config.toml
n_kv_head = 12
head_dim = 32
d_mlp = 768
norm_place = "pre"
init = "normal"
init_std_qkv = 0.0361
init_std_o = 0.00849
init_std_up = 0.0361
lr = 0.00163
beta1 = 0.95
schedule = "wsd"
decay_shape = "linear"
batch_tokens = 8192
seq_len = 128
dataset = "wikipedia_en"
MLP neurons of a small language model. Each row is named by its layer, matrix (up: input weights) and neuron, and shows model dimensions 64-191. Each number is 128 + 32 x the weight over its row's rms, rounded and kept within 0 to 255. Numbers have three digits each.
A block is one neuron, or neurons of one layer that tend to fire together. After each block is what it responds to, as a language model described it from the Wikipedia text at the highest values.

L5.up372:130124159203123126085135086154106128146102157161181119105196106146118113107022158139112130161159172113120114164158107143124158107097149184139184103117143122116100122086100183097140121125177098155118187159135130160097142078115167148107130102096116135117063120104079080193136163192117116121064071138152132159093114180176128152102121136088163081080124083143117134106155116120142118108117
Description: Infobox field word-pieces. Middle or end pieces of words split into fragments, mostly field labels in infoboxes, tables and section headings, such as T-ime zone, Ar-ch-itect, Popul-ation, and Early lif-e.

L4.up8:137073137137116112084120142108153151139174145115162113050096135121148155099163110106131063148095108115166107164148093165143096187183128101100117128125204110213148126158167157109170111143194104140108137179127112085149127129188076123120132166140131131143119159163135196138108186147105067100132150109084162089146095102115124140125077137116084152137105119110113098095136090126124113165121
L4.up19:109129153124169117115114068136131110118187150100150146097150149092087128179149082086143114173154129127130167125128121211080124118095100187110130081098141069156080095142120122065121144102097122178118125160145085141107128160143059135113121168109119157063169153114157190113181197141158111085128134144068123106112086198111109136147125133111122103174140157049165153118151120146132095157110
L4.up101:149161099129183116101079133078076147094126060099111140063151134082148159110168150110137146091084119166142103120120148176172165176148140093182138141165129131170075151116098165102147132116078112101179191104092136120114133124124138106119144134162140116106137126156105148201134150111147084158115128099141085121124107130188133126103088144076113131080165061161219151133160080105087104165190
L4.up147:126131130119091096145163126144141123095147107134173154099194092118094095169080099154128105067136113122110112169093147155137135141166158150106203136124151129119147138204139079142138132167122109074080121137137148104145145132087071174102101128158090122059133166179154124140093125174119096149076081114136108119163112181202153117151112086108153185129107160151167140101137080094160152126192
L4.up168:164142121135133133078139095165088098216111111121147084181122121147118110091127124092112114151155121130162150158082137139106134142144123107052166132128132067147119112153125206183158219144134101136122096171095113132131095171116111120106120112111131160116133133100131115087145103176167163163126120153111141190053129145102128157071074130105091134094147147109128106116130149117133110126148
L4.up171:146175111118085152143190159153108120093066173098151120138131119186106157058163110121082148163116119130127121136121177159132109193138102167053166077106159109124175118158158131120163116075132095151150081146149143077151101093119154190097079106117149134145141178108115081148127161187207112125113090157152105065069159147115145118142097192098240134104079137120122173098134155166111121105115
L4.up342:152150108116175141132143136192173141095143119109114160122132120130121146151141082111119173100050206151120139139118122198138106152137078076172180093151139128131152065152121094105095165119116149180134170158111141162125129092065172158145147100086196024118114153162146088151152107138118078164157173108077162146098129121157130118139158142114145095192096134163161132076090120148156123123101
L4.up343:166124071176172188094144128158115073075138077120116074074124105126089142071161144122095120154125132190154152103181130179152140165168110122100118120137146113172126130185152135092101094173166164133112174133133092147161111183155114123082165128101076135108125128121168152192122134110159082079115145081152130183069110156145147137106146109107101194162138126141176103089117090141163109146168
L4.up446:145116191171178122104093164109088107114133103072121167129065129141137119199123113175152099166156208116185137121149113156091098156148164149127115149149135145216077151143167097145116164123089124128079163098099100111117077111171114088119135099101111097068127156155171088141149162137169137061143201149124121155132146170149132158075079085151095153203099105077129108121106087087192102147152
L4.up510:165104110130151106150100144160139179117114100102147080136143071115161154099123109092100123158133135086122101130133118121140152156090200182131163153121125176148134126177113103132188134105132147123093148123131094038143144116126135142137173075132102133112105170135105130138139127156143086135170132244128167078099061149159130141131172109124158083097215168195110136091157088092121115146115
L4.up534:224114122183118186107136130124172130166157115133125122061108162142080158178135110118142138096110155079168094216131092092103138116155145144119176087200069137165103118129152108137171151162134144153109146119114127101094109108154132141096188102088061096132102097125149134116116157110133171130103148113116143154148098092172105082120139125127126196110153144135169113082087139164100170156134
L4.up547:121135114069111143177096089173144124167145098116085114141123107077070129114106140128113083084167127125125073191138163156128158108129079070084103136171154125116170145131161145189113196195102110140129141137119110103148117167150166095155116118108143111215149104128132161155111139102112083059126117129103136128132145116148166141111113155121139155069129055113125103105157152125127150180111
L4.up567:139153155133107150122104131105161159144142101170183093061057157138102154096139079135135072112070138119122110082099175146105152111085114161100140115117125119112121192149109100115116096108105120158113117078108107059127137147158118177061214096113190143161121101064131131097141199159140159092103172121191108096141083080187160063104119138169214122154079111106099136045169150090127198144155
L4.up623:142128075154111132090118193158131140156120133125120119090124135163116133156106126128100169159089160106160084137129134115204138124160149122116144153122129169151115099129148180108079106114106109149156208164118142161119172078131129121068147141100130135084087170108089121151069162130132206180164152144134138164134109150145099108094120058121162176103115077167107174137037096120122107134174
L4.up714:151137118155196137149194125129136129168111165142162174121155072088139144144129097131111140138081135190136171119061115162151158114099155132112168140134156120099115130109150114086138115145107218084123152165133105139209164170072117139136126141178080094095183080115187111110125080165126154107127111115192060135155161127117094103081085121115168188152092175113132138139144141103155093142130
L4.up767:137139153110121179134151152100184148113065148156185146118112176113141110110107164117138120090096144106100140168130149128176114103172096091156188173069161138170150125100149192167106114098079155157137126155100128170077091118172127171094149142139143116075127096133151115148117142135115032146130107198120122168136194113114144139129159126135190141079143125169174124102129114134071101164147
Description: Mid-word continuation pieces. Second or third word-piece inside a word split oddly, above all "ch" in ar-ch-itecture, ar-ch-aeolog, s-ch-ool, plus Arm-y, or-ig-inal.

L5.up763:136082122102145154120166142096143143128140128103238155081070112139114155124086107196173077121178113140114094152154130123142081081124122123116092140116078154127127109145105145126125130180096141061117100180122128178096104098187129106107123170134135101126175184126113079103115092087088147106054130138142114081161139129194156073101127107139145170105110099097149165137095137146128150206107
Description: Hyphens inside compound names. Hyphens joining nationalities or place names (British-American, Scottish-born, Guinea-Bissau), plus mid-word pieces of split names like Amer-ic-an, M-c-Mahon.

L6.up77:211106120097114107127121136168118099058185114137143097162177128146158139121125149126146151089119123075071135097080122196139139112155141111127138178140159144175150154179155092138147179132098111160116113147110083097121116121108149170060162128105168103126142169119078154079172122200123134077145086143123081090157107125138126162072101144128119143157120110092144086125115137029099094195221
L6.up189:141151142127108111090136154144075138121092111143139152098133158092115078126109099063150151167053146129101085177104148138186130166154098124129197180182072113197086106125146159164093140132115196147157117137117063132120195103103119155075137174131147121097126130126132168173109102141055106195091125172185122133122142107083116112086115149157152117109142117150111147163079136091098154091163
L6.up301:159064111100123138115167161099101126124106114122141108110092189086136125107157081162084113169103104072118147128118154109163089171139122145143136155122171118179113107111172078129143117103101136157116146150140133112167148158097151069139169179111137068155155065138181098130183093160084136131086129102161075193089137093116157059114141119191149134081078119103151164155071148146151140164194
L6.up368:120128109119103091135167118164107108142126105192144118105095112127125123137154159147182153129098119121168175114110111163168074210074143053118129094107124078144088139143139100113171138169119108102105146103184084118084121105100139100140115117150115133122162140166104156111166107181091103160138116191128118143123095097124136131179153111106141118070100132169161073154091096094117131161175
Description: Early word-piece continuation. Second piece of a word split after a lone first letter, like ch in School/Schwarz, d in Admiral/Advisor, om in Commune/Company.

L4.up26:064136126114133126116051137170198089066149093117169171131081176123120174078089152127141163115129093148090094131066132149138135124119168126112171100108097117158123082143178112116072108102090155145112088130145113126112102161118161165154190217119095109061090129136090162153077170085133090106128125169171141132148064093119133166145141141123121166075139145163154093120139146092106150204153
L4.up130:070168127148111135122149149194141100146161141101106107073131142154116187182120096190118154179144126107135122123138137102144131098102096047143109103098115084159168112166115207122140158132142068190105122085137159142121137142127131162141177131089149112092095078137143110126157150115111116101116189132155129104183088110154155089128153137143137158131167121089114126053140029156138118093143
L4.up181:110106184048115157146048128045143132109104174143124148159078052128146129102064042122111181157088099125123084104141185113108161112152137132134147091147116129125162092125124120162167112135100066140096119147126121075144137158138163144094145105145148089139111121139121097153078140131136164133122121181125146128089161093113099119156144121090088166140139195120172140107127128163153106166170
L4.up192:093175133163121145121148147088207118109113106102163160185135135146113157123096148183137176107092142150160120100133145134096150082148149120119105130153181094095128135188064121144093138094109115124138118145156158111120111144115102114112161091165193117177104092144174065105155129076070097146117153132134103110151092060182136158191153137048161121095111137107151148189083089130114158155128
L4.up194:106085123196093162169132078110144173085101140132089097168164086081165169083147076112120103116134119216131135139157124077142101140165185089137119149193116181136076155198096073076174145143132078055115131146122102101139117104109077107101106110127179183145113056113176100167127165179109160089127156132204159145153112108095074134122108128132078135102143162152139143162134168097128084144127
L4.up242:134072127086089145057177122129097140122100137175141102098110138108181124122142131186124121158115154166190072116102136106140180107167136163094141103151153109181117117139161144112119074102077106122144121115079096129153108139125139088133175157173115114137099117183096144080135119050089090130056192082123116161135147119075134116139106148081154142065170098118178124118112101142226084104109
L4.up308:123136147125143151171120091117136113106194085121176095084117131145144134139072141175185095113077156195150145073098191147149188137109115070100097142125060191173151062128120124102108112133158128192142079129135161077119039127086109112090111094122128135147044170138129132185146144107100076107143155115118117115162121073115112078110169134067106182131151143184140153090156103125161106177111
L4.up326:110112137110106172117136160211139104152095054109160159076085114106137178165142087148110149087147096131151111128111130168124161134154150029125167116161154111166137208112144102150162150123177108100117095117161135106101137131158132164130138132145170099103157061111136136125108157094137114149116074097081070116146169129158146155175092137092101078062169095179109110112077121131105119067149
L4.up424:113080153093122155142190115133132145158102133117170145075152121105107144071174155114166168110153122180092119068093121139100123102134132063122131124095132093159086143157118109114141122086105114142211103096125144175137138095133101100146110160188109103109101152115123097140155139104134169089085134154200136082200140229170166173097117108095128139126099161122170070122087142142094124106147
L4.up429:074069079126132117111155133148140117154116134145113188125104124151168142136096103151118096133109127165165135086131150166152123141116103125109061166193185093118111094163166157104178127105101089060101117186169113118133138114190096122114119114105082118127109155100140119168131140115143229105130165129146110194151110133142063137077139143058086151155135182081145198150148101205150127158139
L4.up440:129114131128167126134093114131091156075096170172138096075105170146120123142092171129103176112088154151125074126132176137117107162138140120117225154139085050147116054165143053118147104182080131111143141127139061121124081174139084112089135161141108166118145134141170120115132170069101087141088102200124173137153110132117135138102113139103108128108125149120129167117095124163101138159105
L4.up488:127142177152133153187082155143167110127129170124110174101131174125135134152161138131176133109134140182161119122092111122143123105119072121179118138134117190126117171124156142130058150130145094164154152125141143176086132160080125104110152072123118082133122145145137128156178152129082116116140101158115069177057080126177076117109056127072179150112031159152113159112103097147119122080126
L4.up506:161147137178118108101196128070174087132126105135107146142101118181133139160114134110186095159081151147173136082087153173162138129142085092141089110163143044171106150123134103164113180057095137150136119151198134162163112122146143152150096151135158122125145144119119128102160136147144096151071146102128187116206159143192161086186124177107149096074094129204104114104141079072119100109144
L4.up507:139095150172182131145132098127087137096129137147158029137179057097136169126128146156127087171104134149107203135130133153152117081070164147133155128098067089101112145119189175075140090096093117081105094130131121130081074125142105097171094071161161108166094106127150124174142133143153118106140138167111112112108134184141098157118205141066127159092189112090127125144098073157147185085072
L4.up593:139124105148108141164119132164174100111159136144152149166186156157165115124083147188209118064156116092184082043111156153158156108147203133103151110110166130121120123127137148086113156119095113125133100156147065099120062106174159116145098207116105111098130104146101147074076134086059119103135083183198149162178126118143138150115135158173132191098155115132145179132099139079137087133079
L4.up689:123075105193122138155119077175157171137120113089159149140181163122126104147056130086162102132115121124094182123075133103109133118110157085086125105165130122127153102124076095167148132099118108104089141101147147149144148157176107125092110102124087092156064132238168095145076165138135141158112119145144193106122116145150145117097073132162161156176149148116125083095088158169116146149082
Description: Mid-word connectors and succession "by". Hyphens joining compound words or names (all-time, Al-Yawar, seventy-five), "by" after Preceded/Succeeded in succession boxes, and mid-word fragments (perh-ap-s).

L6.up292:152081159158159150200152128152076124184088062092094078120096133098110152112140052131081155135153102074111086175123197149104125098130125149120154113149125122107143114105085169158190110073151125123129120186145132081169141167152171134176123090127160112161074077076147081088147158176139214108126137100068133112077108143071134124093176135132087131117126135152144136149150186120098077139152
L6.up391:170127145082106067138165112128097118126122109161099110114160123072194082104111119178131186203117093137143054172174150061126133153171136062123159111126101131070102103143094128121158140154068144116139066093150093098165134110094160156135157107111160168108139090094129183141118159143094090110152145146123171147073126133108155092129123149122147161076090128160071116193141154150173151149155
L6.up570:133115120124109075110145090141158119150153109174131092142111090122103091141173147125214152127130101141126104096116126111105134073139126130146125086129170126180184066064146093146160170146149113166121131153067120158185080135095149137097042129167107082156077104183170134160108164176077165145131119154113151119124126110167137172137135117128141164154043120158087186101088101158139120129145
L6.up678:164154131095105156069116097101090121083135122125208127155106101108106184087118128135127152108155092116128126156137184113225131174094048137169138211045128184111157064132166106137107186127138150135136076155109103108083118133148122106160114087141182162134106122160161091172151139142078153117092104146115155129149104108131166159152135162090149105124107127148102097149077104151176124153165
Description: Mid-word fragment tokens. Word-piece tokens in the middle of a split word, most often the p in Description or reception headings, also th, m, x.